{"n_layer": 16, "d_model": 192, "n_head": 3, "n_kv_head": 1, "head_dim": 64, "d_mlp": 512, "vocab_size": 7606, "activation": "swiglu", "norm": "layernorm", "norm_place": "pre", "norm_eps": 1e-06, "positions": "rope", "rope_base": 4000.0, "rope_fraction": 1.0, "qk_norm": true, "attn_scale": 0.168, "bias": "qkv", "tie_embeddings": true, "parallel_block": true, "init": "normal", "init_std_qkv": 0.059, "init_std_o": 0.0104, "init_std_up": 0.059, "init_std_down": 0.0104, "optimizer": "adamw", "lr": 0.00287, "lr_mult_qkv": 0.7, "beta1": 0.9, "beta2": 0.98, "lr_head": 0.00715, "grad_clip": 1.0, "warmup_steps": 339, "schedule": "wsd", "decay_fraction": 0.598, "decay_shape": "pow", "final_lr_fraction": 0.0, "batch_tokens": 32768, "seq_len": 128, "doc_mask": false, "train_tokens": 205400000, "steps": 6269, "dataset": "wikipedia_en"}
MLP neurons of a small language model. Each row is named by its layer, matrix (gate and up: input weights) and neuron, and shows model dimensions 0-191. Each number is 500 + 40 x the weight over its row's rms, rounded and kept within 0 to 999. Numbers have three digits each. A neuron's up and down rows have the sign that makes its largest values positive.
A block is one neuron, or neurons of one layer that tend to fire together. After each block is what it responds to, as a language model described it from the Wikipedia text at the highest values.

L4.gate48:494474482481551586520556514518569555497470511485556527472435450515501504515486473477497513421463480449473551534517531564438596504439490479554461526473526451479499482529510514507505510506507593503535473462489511546487535493464527498462510525543510457511483539538430443536552479527522543547477567477499503367499406469544472451443531503571526510486547502516440441515458479574521497505526478447556526550457477492491496592525429555465525389466530513459478502523490500479518500535470387564484449521476450495479468501479482488475532491480512476532499501506516527597455453451520601505
L4.up48:453483511508535555511533527497521499587486594505467507543448505510597466477482434451476516483495526490504449519473451476479493527525516483504453463472483550493586529535506615545433453446544509461493587517494503525465553477497548486435525470558481470456477477527511489554508534474509444587518528557459541444462480434420478506468489503526563494521468490566497492474499510556507476530552542490471551533496483452538505483438433608488521494554533505506485516448450481549545423506534510589487513493431472509495480510548527513512477469410586529510397428536477535516488518510477547502
L4.gate133:504466514574504494501551518583549519510476548504545508512464578499476541568529475446515493485534504495528541491528562486522551515449608504511483468491528496516548553463542455501486416541494451535467493553469461487519437464598482474466511538536451485490487577479415411524527529598539508573475450471548579512505483522429544457459492488420459535505522471527507470509478530537517501421582521514556525473500405544483474493456553464445485463387512502498472489489421554493479513500463445511506483486449540485475462528469446528443550454499495497537520456501535489477550507555491467521
L4.up133:428501519598518449506486559553509478462499546534531522520445524478457518467519454499529530472506479556527476460516552532512524510396571532507510445457558456564514472448568478522514462534499488489507471571469495445492490514499529511427467458491447490464481537493423461545580448515499471563466455524491470485540479565443577506466513563476435509488559512516528469500472427577518498473528445450511516449536392511549517574482544495482555437465537471492416507510489527568525458527547478516502461459455483471527594511473517552441499488432492538519540440520522551483531554507513453453
L4.gate304:488562559511532501494524460570548535523511501537552509511543553518530504519525440471504537500436493504487520467505449519535527506429532507594476498502569450507521463433552575511493479478589519500468499503408500494515431482529491441533549507503445536517445567506372484532459484500528495531493535503517461518519476556548516498517528466500571502507485465509458487481467445580481460386550492440579450539447433503510453525539516526440489511505515486525384417489477553492522486487515490470458442408472571500530481475549475562496562527470521506482484449501476506510555487530478418479
L4.up304:583539489504503496554532538474495516542421521509498552590476514433452492485514529425453427470551527517446512440554496495464592467523544489512503491450488443578538476580515519486531513505581499523551477566462536477507493471511559551471488537478483509428523458509503478521544434434535500503477548541469609500528423558498419508457473536499452515525515540538487460499463551513496478460499599464492452489488479530526454422467460538469487431510511531473539526529432507489609445421469463567488532482515484487482482420478477492458494545482499542501472523502472560459516492523515530549
L4.gate441:489497528506527439584524425472498526461468518453520456480615569505517422476500471519466529509452503516560508510518465465447545561485506529512477502554552441519545543521532517457528524533510472476511453418517480560520457500498476486426513570459527489584524494554449488509527449525576470575499548525420544520607451558484453484501515522537546467489453481511482480482478435595485491456510527472552551520442503501423495489552479484380483550495568461485431506513435538476436471448519485472475518499434529524439489520508496456491461466526526510467456510488501558468530535439508513495
L4.up441:478466498505541515562559542487485499472509497475590507541549465459483512528529511593466497488499505573529480520451498618511519530529470545466501422406553455487492491508505488472465517531493500518527469507433503490449565475546532516477502549521459456486556438531458515543463572472499430578476452550460492524490476447494530528470558550584476464451468547496466503468375530553579460516490522472494528533546509527483503578514487458497549489471484522491503513567591524448503458507418520492537450513477531493503503456494473512495530539424492563459544545450510498471445564479452404469
Responds to: Pipe separators in Wikipedia tables right after a numeric or dash cell, often goal difference or percentages (−9 |, +28 |, — |); weakly, mid-word pieces.

L6.gate46:488500430503494539524529460499573470577498516506486538510564397478515483486500499434531544515495544538465560442523431500496543555465494567513514459531436494430550444467524485454460554487488497517549458483460512509524536482557432496436482491486507491511441536519451539493409504525503497529453455455502446502492502447528566499502501453424472501520506407474536529463476459436489525450522477514566514574531513483505529467454517546547520533429525475505504555552421527466476501581461499458520531533565571535571514559506477496435550554484470540432433544477492590457551532486442504498
L6.up46:511535508522519480475537533530500542477604443504472502448521440519479456462486441544536563509498527573494552450517512439515556468484453482483500512502501537483534515525462511460528490553482506475529519559471520418496557518490491470574437458536522488498450478515525425500465538510589444450511514488484385526557499460513472437509477453450482433571442464531492508455484486557447445570494584624474569508509502516455534515537441480556526484582520489484465554481476545533478563451521436490488529477485602466517543535555476487563498487486439511495497466521487454460521433500489536489
L6.gate146:507497460406540514455500485493532474552522425548575575547532493586484500427537474492525529502453510478505560475519442501449437525519516531501527555528566564467486519540473499518530487505495479506556442500412488510517528528428499482474489504534527470502480465578517485514482476505549494437560482409495468554496446496479500470450553535454515594487471508490502479422447465605571505449480550467545559549519481516479442558496441535511527499481490503547458432503456465560509489460448508503600503519470505567508536488577496460471517553505540500413441487468502504448468504438511436518
L6.up146:525559544491454466631455544521479463509507446459443506463504495465498479480461524533580454511374508482593493468480562521519538540467530447504498549514489492466496550521548494495422465572485493519505511434467507527515546549533487468472423577516476482533454480546489502506495540504419496455493435470523507438467442493526487468510491464466497490477533558465506490525461533491575489590493505459509536575483527530446497431527510505468427498514523500450599446482462515433539510500512591520478538524498565476517538518480443526425528485502587473479514525525495468490479531428580475466
L6.gate150:596587489494455545492498493507511521548511510508485502577527539537464481434481466484546506527502524525520508501566452584499517556552519487578550433502465464437532503543452490481512536519532473524555523395516535521498489531509403513450499513475480553513503538591495489498501480496531498475455436446424487505472545478545496447526566509428464491462477463461477517502512399469457523462498551519504500544465565523397566528562500515450446462517466505529500499543405511439430541545515462503581539546500493526479470484557489453528487432503506429468457518502467482433514457516516499437
L6.up150:557523531512456577495482506549495540426484427444513544486503490521536526513484430509483480476488493490549517552470433426542478484541468524451514579475527512505506495512561459527527471521500472478521476539456495433474543525450511474454479470532531465460488453542422513437461502476456492449442491503528488434534487510496487496495523535502520508555506507487577596534558508530507505493531553528475468508489466600481563439443499543533414611514405467427527536496515543536534465487514464423520501585499539381482458482461552491496490469404469492468492503538445478452514468573496513546
L6.gate498:597528417517407521503531518518531532483458411480548528494474527576485442458465455444541499476478529538462548515520519518542419498543528575472537487539509528544480463499516457534541495481405468524551505513500513502473540488527505535557485506524487459526411488575490422555446493524539467450506457435485462516568530512461529451463517457491499437440559496497490574542501514505524494463504486536575470519461519582397482540470525505504528509517482475476469504498487533432484498560474455402549562523459549513509581484461523441502568514492490529464498510495403522484461534544469460523
L6.up498:546481467514646471549437523480517552525549524526521529481547503514605482463540484549480503479530502543574491456545434428448362521471413535523512494477557430538476468451499508491519503491529463511548497490475506552568527475482510419437402519524449492526489541498523463508484533506490452485570540517512497503541561466555488494495497468480619454543543491482447529516462486481516497527481479487497539517450494442566528501538494461465562446554515450527502483576467536431546556593463524504473484483523444486526461493470491486536522549509485485450511508498519460531488496520537495446
Responds to: Middle subword pieces that follow a word's first letter or short prefix, especially after v or P, e.g. v-ide-os, v-ary, P-ist-ons, also the period in "v." of case names.

L4.gate272:476502478557562536445521478509482528438491530438470465492607463496519537484547508450486550487500512602430558510504501460455474549427437548557464510512459495503514558526498483443490512519516476494496484453478493462547428494446587458424496514515479489507572536541504484539542473517528543458560507438515434518485496476511478504568539507483460509522533500428523493523485443561487460392547504524507485471479478506539452514592379487520481475516525506484393482528545604571441462527492491508551476503471471504484503513575552530495477449486497487462549534473459517517527476486479415540
L4.up272:516536499527449529529515476543483433508413467480547562478497469503459509488539531502512500507569462544407473424465474526484489408458484555514455543473563560498524498549498529552537517505515484497534526438499528515448510521536495486525507532465484525465513462554534474550501502498447492453536495450542474564472423503502516511485580534526441445471500503575483463496412445512497470492488527507483512495480499546523475494596491486540598488571462520423526566472510489486487471513420563478498455549464477417472502484528500589519522497533529576475538558458470609523433440469470431568
L4.gate310:469451455472475589513497536467525565498499505448451527508479469552492502472569486367494506500563514546467491480472467506442497599484470508523486540480573458512520577532507476518496568504517503522484500477437505486539440530452461441481518516512447441492532447550526514565512510517530505495509485497507550470521485516524510615525484578539532496480517523487387458559444526613513514362509502506525473535527442537540537573554477561519538480484474525500526500517511514471476469534437446480542535453472498507552468533424489467505558486502457531502542465451475523508456423450473477484
L4.up310:516469539478483484553538464501512489484547570470510506527425503543490521506546528528527547466528518458479515488476600530452545423496495465435524507475493559494464514565485511528486522508457533496564466499546448555475534462464504556454539541510531542532561610463528442479492459518507544505420474513618499478491497522459494519521423518477486490480503486543541454451556475519537433458555558587519538447474496419574473448430463542519433486506453438524497510462479447489443481482498494527538477502556501511418478464468507507501507497543528573421497507448561616537523507546489468524
L4.gate476:492496532539506504510537468527500550532448539549570559503508479514544496532511537497467559473495507536542524481501418504494507535485553542547476512451536563456560498499490489458488463443511421526457429508478467499508504498466541492432475510513510507539475543550401516444496481548496520415511503502490586438527553461479465420482513516464504517484570393520449529594563471548523463508487513538554496474470466479480501468523468562523530420482515413507539475433389553522525518534511426514489423477579468478488527530541459455460494544490524462485422529541493441514530410521544507524
L4.up476:561519392506509474474520416492485483495488522464460518519494494513458471584510567607485466523523456535509539500518489489489505465485507600539405502508513515473534483417498486493601567509553495469559449482511455514485524532512464592474460446495522560567491528600451538509452563509511485498508429511515542515476546525432428448539551521444444470500435500490498572459490523490501481476497439527530560429433534552524485534474507458512539458496465575509534507483523491452471496465519482444530486485511541511503487531504518442475444503526520531534514590491540540451476463435476488582
L4.gate488:495541511455505533485581445535551514477519511491477508529520512533512526544482457467489602520425526572464461496502479439528464535483457493532483524449487429426486459543495512484490593517578474454496467422506455500535534474502425501471587559506477555513489601520496464466457472447565523554535463451546513471487469450474444538455533480521517477458468494547464510461498496544506554505568576509497494531473476579447582537498487569474416502458508497454473461510490527439529431498518503407497433526539539433488535509531495474562510590521525529470490465499468544466559485486551487491
L4.up488:479607552472528492545475489523514587492486482548461569527504493484479505561495491527410542452485497478452557550451517497456536473496416491498514495410481461488501568507464451486464577536463494498521495451516473473447501491561539511447508475559494568426512506497513534458528477440508517445488509532513519488596429474448473537531552539520449509518510491504530481461471443442528505434573465543543492495519466533496430536548429467489505507527523472492538455460481526478458595519522568483496485455426501457436544498498520532468469490578500500540509506487473481588603512489462553597
Responds to: Prepositions and quantifiers that open a new phrase, mostly paragraph-initial In, By, Some, or from in date spans, like "from 2016".

L6.gate65:513562452511499555470514453497554487507528508432522513482505537514594482532472509508545560463456572539544566548500558496497459548490551461541513517498442479518526460463485516393471504509507487523506482485471435473526533517452532490459511505497497525537435503572433485515518516573502575524481511471485547487514453444501464411464519522458541531554458570470441596438563465458529422461474497503548477467431468521487540495480436463460478474458515456581457536523445433484485538584470446467475569592559482538571548521470514473444530503525482454508467516518542446521455524500506484534
L6.up65:519526511541528536605523496470475517434473444542483511481512571509499492516459471512501466458434482494554509509455575527483430509520497508596458536446494568500435675463549507468481556505545482479438497536561481547480482491469494468585583406484453487471528488512554491540486538450518483458495407496479507502480441464484520493469510450493572501527468516496515540493525459501535477485524545464565489480517409516520452496454495520520531525499501521579501493478437493541522473516508518504481419453400442522508419492504530489477510493476561447478552478499563444484495471469518463543
L6.gate156:548537462454493530518493418484572499508490516480549512493567555511525500555513476464559511487496478530540504513486534543524522561456520403528535537439505509535503578500532432495515443487540478510488403548447463475621467525463490496513471499589488432535393485519499504502539541596496509518575469486469530460530461492490478466470484503458499493446503518520411545517542497561476500504496510523491538552445491505537516561457486460467525488455472466528446486501417424516575472485473432455478504578517492494556532476418503533485553437552474434505437533520475487505498459472477530586
L6.up156:473562499488583464587516491440524538476523538480586533549531534473568521560523497447540544469507496474517458510460448579556428520468533435565501501449489545505447495510436453448426550472557473459450449536445496531552537481437519471593477437496458486491563444532501540495502504490456470496560459519526523509504470449502454485457466492530494525550484545517476488541498445513466486526461544481526484537504440485549493506505518499526601515609423523526471494487468518518484517523489458543510564481583458535568413494492511494424458449541525525442484500478513531493503503401494504490
L6.gate322:552555472503489541533453471562515516451533476528610512551477481485503550532489503426493489485462540479513504461590585593514540517571458479560587594433537511568564545498552518466440562534524527455473467476456502514482477516489513482499517533519457509479484472543425473505458536477500459430528610541521570495407530519507463444507551474468476500480465503483445537536457517477506494471538440487473393448468497517486479475491466552510539535482492502454462492525488504404549507509545459416426525543506510493520529510483552477534505505504459436480516504442453524499467466494491467540
L6.up322:464604523543501510496493499518534437432568485535430531514530443524516478578573490473458503443527490530471497532559527403451464439478415448508587536506474538563468475505499398508544439521549410454469504513554416519532499488471478482506483487557497530488465469528526514481453475480473495517501434454559490500549503509397496500492543467471544549494504495454499509488629462543492429493478540528464511506547492496510492484536556515499494494547478479509522544433493443451456532454439487476489504444527482541474482509534561481462520518489538482475576464469491566566483529529514464572
L6.gate434:528588525502458477564462445507517521434507485583484512538486544424592494559498552450528480467466508501523475483568558486544515536478448403515503474462477426534516527477540496444464436496551497501457422460538422497480491487464434515556495502484416446545455493520554417444526562508516507464574559503547501546493462460506466458486480485491552449560478489531464548512482500501531470463516504503540461509440497495460470541465505567474472456473542519456519425525439524534518588485513521483457454523501583556499490566420500510465529484533517495460421553528506532550537546508516476541
L6.up434:515472566486447495527464528466409491473505458510569507520536420451509504439592478478531451524468482515530525506574495423444506526498526430532579503527535513458426504515523553512480481445474548470534522478494502421542473578424462465488444510519523466441470467555507495526528473521534483541519519502576424446526471560506472499494545489469408505536547458464499445472520477561590439514453465501572539555471500477486530487491476486480493468457530518472560489476490488483480612458545460487504443499496478497474509581488537478515559592517464470581531475551517409532500480503494488494
Responds to: The word "of" in partitive phrases, mostly "one of the", also "all of", "members of", "a minimum of"; occasional unrelated word fragments.

L6.gate28:433556474521490514489527509519518496508469463528545516493538419513496485523457458526503492539536503476444541521511506516559489514509467485513482569488487453462471488448529582492564501467592483503465443476484515443535480471547405535460520618565484473463486523481461514529513542471534547401472514473514469495460542530551529423416506554488509537463485475534432459460462556546496488433489445453612472489523444460441580523503477505478513503473470448527507462454450510526506551513516547439542546596501464599577556515525529506460516520487451479491477559500442521465489506518426495484
L6.up28:579506461525465485489522474545510507494535513486489520483458523471566495422498497482477541484554492511476540557494513419448413579486521419517510464511526501512574446432518517472483479602537492477483471500443474492493467486435560472452559462480452521528487466530486580466545582480517494563531523540516512544483502510502523419517524437431558525483509550500545523444478444526513526532434563457438468499446517526518519434449486504507380512474531467458463475488502488497504553581483536545444522539483496473523551468539544602494611513496494471503524505507453550493452435535525507456
L6.gate52:489543501445423519456553477535511455537513532434520512498509508518488516414502433515548479486520476501414529473548440506553553539499527505537520519503449475480541505497465502458553557560529550528514512408462519436540459514462485444431468466515491550498485493496445464485408454547442477552512497521496566440582516534486612481476468525513484433468520473490470556471492564535535444487471472483541469483526501472476480468567440549452485602481527525471498492500543536453538514553487527504454554525472487439526485523504535499413494521516532555509592584489501550455567540440490437524
L6.up52:507584559565459516501382530556490564428419558454542500527526567484503566470475529486470440448460527510480470476532524449522541514489502497504560498548470482522541468547544556408467486562549508536545589465556480489524487515510535503474423480508456505452478550484462411590476504462541491479462476523512520507481555455511532494455524514495471572487592524600483504505470498477521508497421498532512511494510501500518535498465507589415565511522517489465462515502478539541534475521468475559536485511541521493563491442447533494490494529500440459504504465435468541477433407512496540487
L6.gate307:523474452437477527575520476554473482510491445506440493503449542556508507431462491550464504473446483478487657502505487477534513485526549434566493513409571453493517467467531487462440563514491466567477481465469481564520483477469574548525490470487495494526483546532441466454491443492550489556490543530532527453509556492528507438448519488547550485503534544417500490515515496557447512474475472516466526506480525518484510563513507535433458546467489510421442528492552501548515509596541495412451553421566533477546577511509569523526435516530469490486494520546465486521446522538491516444
L6.up307:495550453577506511501484513472405527448480415527504523499494504476522561435561476425452507496545498493550571517464438473486518513471489529509551550452509509504502485471571588489515558503493449459528493433462421482504509472622533469446497453530544456502414507469411539483550523505504514475490490468522444496510482464485421561489510491538446479485517538544531483451517556567469527481526531495553540525518480484516470468475478543545496543435533455476501504512470546562551501537452545549421454588528530572539544458451566486494473428489477485547509553477485586518482527532539482490
L6.gate375:471451479521498480448488564533506436574520518459523498483560453525401479486510468457511520465520418556452550494490511526523549513449574506532468521506522458499528502524497477452507496486493519589509400511478492489514421524536489544458551542540498460573464546507453426537483470514426540552557512520479454504452435568474520496463469518452468521449487529439517549427501535540569480488526417454537514467479549476505474482550444498502417495490501534498492521523498506482582476572431481536447533497569559428510499500493514595493560473525431466492460571467441499480467467518446528529
L6.up375:489495474501469506483469518538484468544509556505427493492538446512416493476463434522447448476557477476570486600451535539474501487432483419545512520488478471531463505493506473451524537485447483493523470520495549423522438509414473540483504515503496512510474505519457500485486436495450437495478533542514476512491531497484540522588437511550421471486464540425464496597534536485472492516444450500524487537500498497479572464494515489531440485529531559473450555431549449517591463495455459478486516544488530479486505513483562596588509554512475538495491520613497496480458426446592546552
Responds to: Second subword pieces of words split after an initial letter (o'd'or, k'ib'butz, ch'im'ney), plus column bars and number chunks inside sports and statistics tables.

L10.gate328:480446539549481532514565429442572489416516492541486506490534487495548544534486504476474502520545521568463474420501426438457498469486505515461516551522476481475436530514514512455512465554535440573530433516486479464548540483528491409550483504523467550521566414491514483446474548601464509519521494541487496499465528504527580398497502460464490485458491422483491545447486537523509418509461486557482542471542542570520493517498436478537571514427566514483492533488438552488551481499415561485526468539472438453513498542511483568485461502531476504478481556459438500435489497529433508500
L10.up328:456507532527495467475554449500488528503558515582541510527505433495499511528507509529548511500524589522512468535528535510438450516541514553483416519524501534500447518463505549491489439509448515476504486498513464516415533473551526462478479528517512554477487435495472552478436542546491554499461460473454521487451506430530449492476510490443460539596462474514534483515470499455500466522534596499474514486519481469445562536464431424573459523449508505484490436445462549494560526507446536441509510672456501524514438499523445536476563525553497510563472526559501452490510427446445540540
Responds to: Second syllable pieces inside words split after a short first piece, such as the ide of videos, ile of dilemma, os of deposits.

L10.gate156:488524515461517467596535542574553475589542431513453519563491405524486495518498520537481497526504500474546520528497472461498507539516505479534509539468456554495494518549494436442527430529512521590488486497476503444500450524458485496498468554537460507597508497431482466550514505478500486537500565423399467501505568509555573507485547487524479549445460482441455538437514511504457524421545478469536414522485501563472482545427439524450479489552528502463495482497509595529500481529489575452430506421428527536477472513519504504478483536504456466481492569546493508490441493485488469409
L10.up156:462507545452530550499511520547510434483442503519447493496507534495541454463468572496570497465512529496432510525462525471546507550528478473524466504469426517440543546566505467501481507536475505515467502482481500489545464457548468411469503544504469489391495502449506545521498398521536449498516458476501544500478503496512569428466531537565554594529541478494486498517446582508537507508497445461571464491507411513508548428569527466455568510441496474498525492519577513497481470456467522533444482603432528475528534447549555459553514490454496538478582521475545463448508493414508558521
Responds to: Structural punctuation in tables, infobox lists and sections, such as cell pipes, field-label colons (Total:, Members:), heading ===, list dashes, and the decimal point in heights; weaker on mid-word pieces (record-er, archae-ologist).